config.toml
n_kv_head = 3
d_mlp = 1536
norm = "layernorm"
attn_scale = 0.0884
tie_embeddings = false
parallel_block = false
init_std_up = 0.0268
doc_mask = true
dataset = "wikipedia_en"
MLP neurons of a small language model. Each row is named by its layer, matrix (gate and up: input weights) and neuron, and shows model dimensions 0-127. Each number is 128 + 32 x the weight over its row's rms, rounded and kept within 0 to 255. Numbers have three digits each. A neuron's up and down rows have the sign that makes its largest values positive.
A block is one neuron, or neurons of one layer that tend to fire together. After each block is what it responds to, as a language model described it from the Wikipedia text at the highest values.

L11.gate1095:068132119084156144149148118098133130132125106116118084112116095072089101094149041122197214126181149146106143104124156151087128122167101099147157157096133139095061130097178108202128148096209138110126066131155118158178084109090089114103124135100163109163076129121150117137122110088142101153142204094160129136157120141125144116176156147096130108089133135163161095150136078168075111082108
L11.up1095:106127138108120195123101091090087144166075098154117090090119103131154110147143119151066147102153101093127157106115140079181176123144140163147164147099093158175148122101101117107129165112092125129147123088127104072163171111109182150175155063171112096113138139183082142167138148133091104138106164094159146132142139103138099152145118116076122152050096175126091105119124094111111129077088
Early word-piece fragments

L11.gate713:102141146093138133145109085170123161147167141101158140120121133104164118134091106107063167111124140157088108114151180129059162171189149099189126123127160106151099160117101197140155159154118151132065140083130162169109186138132206168143152129201071041145168120156075174150156131125121131099097090187142170112131091137135069139143086094066143114119108122057098167109152172177131131127148
L11.up713:080127104089105181126124119134101131154120126182109134148078107141128191136127110111129149166168115140116192180225031154186087155166053142093117132159135151136146112128174153178082191122141085075130143115096105159119093096138100202121216140101172146191112152094146150123123071162117107121156129045137153157135138151128097175119155142107139104118172111140108131097130111124161149150116
Adverb -ly endings

L5.gate64:181141096127167130119124114095106164102114126109110119098117130116130117096102142198162146100067095077139154143196126158147104172147174130152151157143149169152101115129140185174062096170108139098120096081196133145101145154151140116124089142147145151143172094104096134137099139132091104110154176105141106176136098072172144158132146106095122160117138131102139124100106086116196179165158
L5.up64:140153068141118152166176109157082065071112058125117134132193175136177120133093115143168138116147156089083142101113118139137120118131107154121139117066088106175089102118069129136110096165152075053135048124143105125147162122129162190067172167197128167205127116085150172139151183072138177160128123037134166115130149194113143082111149138158091129099145122147135115129114166116134156128112
L5.gate67:159122146145137119113151113071181123138171143150124104182117153134103117111092125102121135098098167106113155177167092157138103134164112130138122034161154120131148177095118106145089073105089144144145100140137153120046148148165143081082102164118088177077100133115106099178179155094113135197126139116126061152152131103105124148178117161138159089135123094154123133119144111155110148163154
L5.up67:094163126100115086110155136146097155121108118120118140119093102096111138143080089115090145094177098151140122120172096126153113112185148122157134124181148122151168103137128136071137173113090108131159171143167084065195163138213101162104099161151119171107112150163096103064135140165112130143127120117111117123141126146145088199181095090120112136119152091099091097074125098144084133191099
L5.gate197:109124150125105112153128150100184113105080160142186139138095163130148165116088169124163104169154154046075138113176127120111100129132153132143081070131094088143185148117137116187123136157190117121111082201148096092130156109149115105095128130165134154112119090122159163182101155108131160103137066106186155109128126100091059175158129184092161138154091120128076130113149158188100116121141
L5.up197:150119130100119098122065144094129104144147141121152135132155170127137111080206161111120119137154129058107135163133137116139083145064105121136142117106093078077145151151150116112144167132088143176153086144177044164101108087161103063126107108158140122176056117148195194105092140153164101155158136192097137090094107119111086165180101159094101122153167124129138112082188138158104090135110
L5.gate306:144115142134095172163109142078135120154125116176176142089097096092162149102137128145100154100137107101127125150175119140105155101138105170219150151148162127136121137143099158079074118152153148096148165078125122125148143072154101121078164128100135132169108169121157153113183187137137087172200114103126118146082168095159089129135127126134134105171132114117116161087122129166107110189131
L5.up306:137165146116119138100108110154103088183150135075133135084131157110120169130088121101146157112147138104101086187156188157156140136120168044167139100157114155113137069118135140149111160133112109131168120092106123134057115172108111081171097149148120108145117170135067136107094100116142138116140123210172113078120152124110099167102055139152058173159134180124155089146123209086163193178093
L5.gate332:187124228125174116106075160092133150107175136117185147140126109137106129164181167146126129190129154134123165082154166049114108185159129098129174138157177162135154112115148120146097095058190101184133150173115108113148144141180126186118133109156077154129119132103152079043180106150119086100194148095164084118167147136168147082158158184132183100106057123150140098094115148074108122182199
L5.up332:106104161133153132188100126141141140157159132139132123141093096137089113099143119152057210170142109170105150160122161170144124121131148155104118099135171121119128126142145046144067139105099189070118140146092140121099163111156171163064157158168084173154134174102098135153063127158118128107181087085103133175092085115099161118133030143072099126151109065138153147156086165167136098118096
L5.gate418:076121114077181111131159114119130096144123121157116122180154106085107092079082169126159141139139114142166142199103077136118112139129069150147116094160111124157140156106138131075108140132085128151103062144178129133118119095133114198102159173067148140099145094166188098138160177110073062160098111092140132130134121146115090162207134064131186149165137131151158134139207114187096124191163
L5.up418:104083155134139091071144121162093221098137120156075117174088144135117168140171180103101153158172157151085165131188103185138106088140110091134116126153175140149080132079124116133155152103084091168105157127149071110148146093180141130057116095126082145123121095137135148127163171165116134145112119113154135105103115131169150138156165121100177139139172147132131134071141138111180149128147
L5.gate425:135148154090156125097102134113137091182185125173131103081120134083132105133098159196101075134157085157145052074179098130138173109138152122124141120194118142099126128101121087098182120117088182082111122111135163079094128081097150157208124129120106087132177076110109159158121149090092087114085121173127137143112181143134061154162100094188132140154166080113136102074111133152138182117088
L5.up425:095130148136109138111119119140104124105082120096096100117100145115123169144142112123172110075135121160139073079112115102121094135167219122118115135104158184158067138106139122108183168074152132156089114120171141098158145188090138119125127153089182143177153125146132115126137150105105117153139116177126146100180147096130040134130145047168164126136110160145131119144126079175164123160114
L5.gate510:107184143103111097103183131143156119119074128143157140136136155117132147113122154158114184029096100161096160142132109118123153103149147144143178146165095109129110164089108138114054088150140100179168145105130179107164104120124158101134095141092167140121124123104194108130144150120163132132204154141120050117157156179144188179142128166199155141129118135070126136150125191143095119124165
L5.up510:145117112099114109159104166098087126150107097085075089153186144135144150141136205086193106113151070111143105175142089158140175105143180130163083133149121159136181129141125123133142087071172151099143123150097205096160107154163153156110099111171171167071181166179162107164105159134161068101172094135147138099084094091150191097093053130207180131113174169121127061126140136123168122185119
L5.gate956:114135062099146141149115094146140104156158196199130160135162116116151161110157118101166121138130066105101112125160150113147145147097170122164142145137125117124138119087175190168171060129143114110146060127057164122089039122169159126108148123167114101164163155135124167162132160118155127153150069134158129078086123128126102105190169116121113123166142135115133150131141093085058126176100
L5.up956:145105090133135156145124084126105130218082135104127187119196065169101188105106137092106172129146080105155173088086119168099168114159204086214121153149126097100094052150128115146152058085132080147159109120155145122117127161097177167138099117104124110121109129209178092138179178101127040092104102108112161163120128143127090092130157129196105163145188141119149164164122109085164140128134
L5.gate1214:061112128189089127078115067092156142180125121128050164123171106090115076079108167127120162128143158079092168133176136103150101121156125139125078147049142122139106154117117137102088117195162107165168150183156123144091161091094118128172144101143140139082073135090130174185148161167073090127166160176094187101132164076113089143127139144112094071215125140126059174150133133086075141114161
L5.up1214:181108117135205110147097114111128139106134103152112087129180160096114087086114166129103140114081151173095108112177144160146124150113095127114159122118106093147171086168128106140100132116103124164132128128143137139133123149100116138083135090087103208139154161127114112151090158182116152101140171179130155098145167100039095153092117097131093121172100138125114132141113138111092091146129
L5.gate1221:158140135098147153057116106176138102122116108117111125075122058117106130105048134168137155161092142121172117100141133172073133134143141147136124130109139140131162130105091104045116095121095118134092133092169140135091149138132179120157111168158054125242163117194154171141190126119090110118140131122136134096144142173119083140162188128103109159110167160047189131124109152170125152137119
L5.up1221:149153133168139166074090136073116094119063097035155096111159124130127159103147079101167130145117165157081137144158157171100121172146119068122135107160175158138140091149156150094142168086109090092109068107170159099108158086111144190148094136121125098090116109107167116129161129116148143137127132040186100042143094151132100121111190048160098145133143141145130121155148074171151126107120
L5.gate1298:122126098137106125114067147124100100192163142128104146163167033128141186096098140158167130154133091119091171101120100114117102093164154155101056171179175179134129159091172130151156140085167128087119115128128180132093155068149181136119128154122127166191129126116133092052114155186124133089155149185130125167140074148115052130118081100075117098197129128107175119124112147114147188195159
L5.up1298:049159133103123166054162133143155135155085147121154111114097114078167137146172174155138109123159133196195163096141133097124141083114227143130131083180122110102124161085140151090148136119125127058166115130081182117071088163131109135108147155112109109134165134171113116086119075164134149119123125105169070100052127131080120094185078130129132108124110102126158138103113146144147114136169
L5.gate1395:199078090192155205139124195119103102134137151129114140083112122136129134127122123104162103142141058070090123097111121115143096042092144134191099131143161122121089087140087115123184206095179128108152164131154109122135153146139121132113102155127201132153110140109137128092158133197060118141131134139156093107085076119147100125130085146117137153192138192167149113191097041159149150156120
L5.up1395:113125106167122137151101126132150100171132088140140155124098134092135117067128156120141120105153227118128143134150163138167159158092202124112127080157141093122168078105220154091118160152168081124144117206127143106169104149143113106104121132162115091138191179044108149136155139115138067143118082138166094102137129081172131104134131186058160121123167075133102070191142121204156117105123
L5.gate1434:076126203135095110118152094167100119107125114206073139108136127163158138108094157094138162146117182142151211166073129165155136102161146085105103166139127125095102121040106147168059134096158068164170173171114143103075097142117125121118118131113159124123081133083157114138112160098087145104183220120108124069111116193174039114139134139148152157190123106152168111113182130130136106198197
L5.up1434:169169133082099159130090113119169114125132153154143076184016083133140112197123096073151138092170105152149087175097190135109089085114158106115103152129136072172173114128098092171078097156150079209098180165126107094087138164145115156135075094020117101177137134121127102137120122135075135147129170123188103150096123161132144131180121109198085074140148122144185158152138162151173141096130
L5.gate1458:064130104130147117134118122157164051221113077108124129107063175120082185097067139186118120103135119129152170145144068113131090136066139145143073157098141144159107223116113137104104196089122112143096091139140159130096105117190192124146138150110156100142115132132103177119131160165130202139138168118180090083157149067124161155188105141134129150119146099118100151108100103190038153150157
L5.up1458:116108088104130109110096115146135148118128100124082100120108167141112172130087139134164102166152060127129154150159110124098130132114094132136097148153154089114109179157093132145134163058089169125066182139139126058146199083120124120119135120137147112157166125125149176115146106104169093130146103178130126151128155164075105075142066101142083058102154157086137158190105159103078188137164
L5.gate1498:163213163101156098159134118061121120134113147119050133130171148127103164142130133100137170139162106167115168095134127088116059086102128117114143112135144142174164103139125082095176135191095114147115107097143124193119157123149125084101195113158144129170143160120165190105109111155164150154144093063081109136180152160115196072134107145135145052176162130149175102090134166184166173134110
L5.up1498:098148143122157157057132127171132090144176085150138184077127089091075175136086066102091162140167103131129111166137127099113068127101174125116116136092121117144116114150133095146123181229075136129147093069157159201140164123188099152074160127153119103091115170150176112111063121136156100157124137120065115090171142128119112131138112109165175117088120136088111087110165141093102116067120
Adverb endings before verbs

L4.gate560:121197123063161138162081150130159128174106107091093076130129044118141152164116125119114149074157114113096157169114084196128169049108158177134099094120150114164108113102082099102142139129168139200101101071204076155163192106142086148122188110168120168175082103081124163102131156146120107122194094161171109085149081156152143143122137134150166132188146116185146169108154129139117102146082
L4.up560:088105201122125154146056126168167137167137159127131101155150158110137134133149087112128089098143153058090167201121114129157192113110162115224128102090136113114142120133144167141086126144172091152066118114119127139123114124091095149077118122121088151115126104143131075138117148105165094093153188130119178094094064129147109080164090149163116130117154073102108138141106129137120098109138
L4.gate1212:139115113063095150096057067160216137161170157177140164124123148101124104165155159133136160159084073090082165198157134153134106111107132114198103165176126184150153093144140120115143100120125137143061144156178144184119143152152100111104086138097136147122149164170122162199165155120125091086139132138149102173131090074127195114180112104123159103155086155120176157133116067153146159152092
L4.up1212:089138161111139116047131123105078090163114089103099122135128130098066119087077137084131140150182078147167128121149108092143199139096099109126105104073139155099111123187153120172137144149184134164090078158151136117105152094141130185169133109106118154190106099168095144149110131068123112165168155175156101094131106129104106142144147169155182143111085129133160130135115112082073085157108
L4.gate1245:141133141099114130153086150093113122082181106133123114151115142139107139098213149133145085179117147114080160130136117105117084149189125167126073136179106124162125119150163115171175134099115115167124181115101132119080138088170153199131056136182103162112129070147099070135068069136093166095103099103096158095163094130119081173130119120095096116107091139106177148082163110134139160142111
L4.up1245:121131195121124125142089140099136168119130091076133130156137137092082136163168135089112095166163147132126130151093121111170125101164130204134150139193125132128191185103162111149093199115077159137182123120156106142155133209111140124066087074157093104133142105129132104185133167145153138104095044161102059144115102094115100117124132115109064093103094199115172109079106117037105109139129
L4.gate1470:116138135165124121130146095103108157166080135120155128194135150092113081074144184150073144071129140134121133154131065129111110193098104132153129105082157108142149147136108116154134143092121090113128173196199144095191147169129114127105167155136131135123102112098166077157075135086184113157121098129109154137100129077175155157161103129173109142097166075109136118172164144107119188122126
L4.up1470:090107115090101122127102171157108094172190090183132152165091097150124112134089147138205141122091134132089126144144147147184140179067103121114145184135053168151110166139144118168111120115093120161149136119123121166157150188142126113094132162089190123081064160082100114111109112160144160102162116103167143079131156085085077107173145125090182160129128111091155174152144126139110165108036
Word-final -ly pieces

L5.gate71:151107108097096137128101157092152085135105141110128164193131175133147102201090106123187082150128093137109193113050096140156141175104199167073146145124087150126095102085141116209070130127112145132175113143121165141172115107115159146126124129193117106167113133116113148136126108111123092080125173122146089109160118079156147109136089098150135105127118168119119117100137121100110120139156
L5.up71:128130118085134105120102119133124132099143127092172114109100090178107141136088207155158086178147055132102131126134120136098159142064108153135135189162129123157156112179117112155095177127130106112159147149098186149115157108149107132143134082187090191125150155119146123156197095089097179144140153153130082126113125148169101124170101133131127094125052155166140080074090137116157097164119
L5.gate211:086141129174092161097121119125131170171135130132152130155118061111094107113154109073124132148150082172137094169109155126145110131096135092087086145152100069102086136142083173098187137150144145170159139136141099177139119118094132130142102167059161113110139107108168164125159131121120133147077180178089188210134150151134190070130122105132164123110109144144144143070209122141060132128134
L5.up211:084127142098080163129097148130123140141133204108099131188164102164171104163155121076132146126141126090171099136066138107105173083159113076091089117169087059112112134120166137087139119117203096170061118150157117176122103079119159163110113112115138117113155095090125168133204157124112108150099169193141165229163135099137149084118133045120208114205155157070153068069168107155111122137176
L5.gate246:125115169102181131152163155114142145117115168109096047123084199129138126187158163112125165166143130104203097147071139102098122110129147070178101149112130081147084184122099161137114121134143143145109077133108094136155146080166130139186131114065146074160117132214117128126151073168072167131077113110112101121163103063127087053125125130120219129117169126145109111145085142146074088128113
L5.up246:135100119136143106101099141130116196098152137105157164094149117187172101118044124076120156167133174135129159130112092170164106123107136097159170185182120079115125152175108100110154193145167148121153109209076111112091097161108169166104089150112118124144075160177144128121083117094108143147149103094170139114141151104184112113183130113130137165083125165098112075074134082148080123144167
L5.gate364:138075150062127169071113155167188126131068144122130117098175096061150144110128140092123108176141139148109157081049137102083104092111178099157107095133145142208104118104032168124093068125159103123129105078135215119109133135124135137150178090101105101130123148153165103130080074093131067108163185153121139120144126162069114104097136100199141072118151144150080164140147123151081128077074
L5.up364:128168113163136142151096151150122101111130161116109227141136104128176098116110066139107074104116134127182140087029097045131129147046138086100141125131205090171115091114108115199143155142138105151094110131111164142088108225098185107160164111124120160090137152159157115122106133117127127161151085137118061123086054129182119118180121099149147168055157132168147099171163111173119143151113
L5.gate501:123120133166133160176102127132169091093125107122214133133130134099154109149098098085121135154084119189129100087108084103147156143088089200082122153105167133143134140146206137134092164085160118144138197129090114114093177109129131164141129139098122137147134115117119145156143126098135118082091096129081103074134149096111094119117145117090131129176106157106116185100145057151137086109198
L5.up501:073165139136106122152132107174161035146115169062157103132190130109168137142111140061164164140145165121173126108109099203119143126089144120146150140080125149155174104050063121122137181119050172158099129160130154166156110068186164183139158147125114096103126178139083073157185138093128116123097139135151100122164184119114150141172149084135108108144111181149090177087128157132108066134162
L5.gate507:137158109157113116041103098121163116183109156124168138162145153138087108139118149116091097135125113081143093115127185108128180088138097122149065189113088081153098081081098124184121073142077131127139120106114135184115150122154125069148094087159096141064120117113078136125143162065162175127109073067092096156166134104154121111103158108149115163118140186138202154144156102065103137114089
L5.up507:128206149105122137066067123173191124149046154107150120134140166161115101111150071135175117177110105072114168168168159057098146105135075131080131144177091124146102149169109153176150126130161174209112100122126129129189141159151120133105063105093115156100150072141063130071098160120179151100106113076135126128127150157170138094114143118128071108112124125107153164080122131075088138135091
L5.gate582:117153069172082146131100080123079176160100099114176159108157192119167161088081097115153087106200101083124128088127112115173106136177093185079123152076078103144112162141077131117151110131126183185178113082140138166134145189132129116122123122079143194125167142112087177123120159170131137104135125151120186151099182115209138132155130132148153076119145147120156148128157127161121121149085
L5.up582:127113113127092100149129127134111093119111079134134145191073123116072169114132166153079143150122161094150140109146153132173083150152125133085143123189061076134147166095141130150113120150126170160173139098107143135117104139110150145158114109085185106157147097128079112114150158083154122138128150125124120156118157113186173120127133147132180121165141145122071134129143161066059161152118
L5.gate724:142163145072148131140120156123073196173097118077134105152107149140118150173174107124151116130107159140106122106123156135173107096158094150097151144098145084162163139169086134079111110167079172091123172081096130170100166119139143146093168160143115115089149151138116211131168100120083139084161127190164163105180126106130142118133147117105126098110099142079100158129152088071101135135156
L5.up724:151070107143161148174114104068183153154116108053164090137167147142109155143166097151140102092151136112125113129120110146128134137095179128201078094040115098144102149096137147114105155150155124172094107127108123102116113114038131110122081133191141143172144135117116159104149109136186149131083136162169128128168136165125144075138202124145095145132053075118112110137139129164155127118119
L5.gate1091:127127146122121176072154062149094139082122136157129152162116082115113114118113133128165120110081102141205141082131094091109110134104113168111123184148165041121110192160135134164162117095136128133139089099119166129160128100197126116118112158111108130120056084084164140102124100180162111117100151170136165159110172119157103119239133142129114148162090119101151135110111106068096160096088
L5.up1091:149137178106143162082151126205125163124102191146114192118131099116154185122086133140076152123147118156146083170099127196136096172164052124137168140099133095142159097099128151057153109143114127194113128184213081159152126139112063115140161070136101177125148082096179153110148121084071105119122095135111145120106133198143084086105140091134131092095051150142138136115118181107134107133105
L5.gate1276:139129079154131127045146134123117119160147144091116200126101195162164146133128158100217129147191119124118104058119125121136081096127149104099128113088179067113090121107168166113145143118171112136161100166124109135125067174098156111134090166148099139140167143142188086086110131170088163149106111121118122147179102112126150132113126139097082099181099176171129144081109056129157110126134
L5.up1276:103114105092082090105084135106088075137038114097106178143124144132129082162093105179150086094112106087100082168120116165173160153115113164103083125103113117158134128142089072118110197171175091148212201112124114104079146146164086180142121124134194139109103099140077111135131155075118153105124126162163166057160069101160168106092160108127118125095087090086063145129132116121116061139097
L5.gate1281:143129171113128123092067079090133079186097110194099103139134118177181128147101154119139064119080107121138125132207155179175113144167083113142051165124139118062146065147073111124110118168123092146084110178214118128156098150106138133138080140125118158158120114127113167185157146080166150168126197120116122134133102120119075134159121129150112132083156137143136125125158140153100115136123
L5.up1281:118171113121139093085126129190087149194119104109158110165118172108085115141100119194141153141066131047148168071128163135095114131130137105115115128098171123108140160145110134155102127134105145108157181153137147121145134171096111152116055192137106129123151172114109119067137118068132097142148164152077130110125143173114071147126094155091101138099147142031136102105165149178097122140138
L5.gate1342:097100137156112121125141122094112130135191126160079124169119118100084177082109082107084118109192123165164137148151128093178125185168118131130154109142105192122090110073100151106147131086134136110034096108129140159056102116140205163087180142090171120145119156166114150119150171131078123117135139130134143072084178123108061147132111103105178120122110149089177113167125113191178150181117
L5.up1342:132135198117095138056166147123106147154104151096119078066097140118155071135149139113162120219183124124160110150157154105114148142112169184111117132090170083101157080154062158057115117176094149162120106102090171102113094124161155103122132137103123124124099163141119081131170131129098110158101118141146156130117144139140062096145100113128118079138065165121145183111157108071091131142034
L5.gate1386:207147138110106146101101175120158096137142062137146123061099092154079190128168154183116071131143089117139137181120114154134103150210169135103132108132140080128136138169148113136116135175193130093143100133180097116158142108110101091094122131127115095135165138084084066111146116129111149109091113126145122142183128113147136131081126131134127123121158142149126136082162128217120088167169
L5.up1386:137092147166161142121100170150112131156161061125112132153148109111131104081173142150097096170130080163107103200129101132135097187135145163152194149150135134119124169136189115132072152092129079105164111177205085100114145103113162109172163114088178138116145072142064063159107160084164091059121115097111131134166105123138169102100124159115069142143151151158118137070160128209132105140163
L5.gate1389:172068127154111074149176103083070128100222078105080141098149124103106146187099133137131134107125164139169072167135185101155154100132173124084087110072080103139133138132084083113079119117154150094133124167120119111152161235159123135086187147197117123136160123124111157119105140087121095089156133122173158150153168209123116165116124128128164155138114116161108046169156115161103109200129
L5.up1389:155100095094108128123126139183128115134149142075141112040138039172057134136082094124114103193143161192139138132162136161138169158149149130129131098154168145119093121107138130085143123080158165191120148126145140103151139144088175183107068108106061154136140089124109154144152147082048089132084125092131132125144159117144186115122114123149153170111167135149147129099151123142091177162112
L5.gate1510:086163145065147116086173132115111136119112144139158115140127128121102148135113119141102134102107120120139062080187126107160162144041086150142131068140193098214158122097122212115180152104117104162113106098132216153152146119145165116150189171199074206107107117123100164128085117123128109155155075128128084141152116129175109101116115116145114137111140126074119093142158132134078117111153
L5.up1510:146129123108086124171086056125150154114109117141097104145203149111114146090126113165162125133118188117146086127170145151139160200170079110123139127148133151126161136174131115114146125091126161136119125102190167105167153105141173086158119122196090174143103082133100147134081126150142097082154135108155122136107128157154032080095164127146107149120150151117116056127109094096146143120083
L5.gate1516:104149174103126119089147122169167132139141196139125108069095108114068135114062083096168148135102120182212155095118152205178172135183119144103126097107101144114128148123167180108159146143130156139125129154084165108157099161062118076064085137147112115114152174108098120173154109083104122140085140103188091122143169168161140159148147129077140108122143136137148134102080078099048159148073
L5.up1516:186104100108083128113080141142096146108074105112124116114085153107142192123108160087115124165139124165185146076105191091159145086158082142073143104140117126147132172165054157128103157129114118088007147079081132126115113177158119161135104144129135139140135137131206164108186108172187132119150158122147090127118123156120152100126108109143175117131145130150097113142102104103147151133116
Word piece after initial S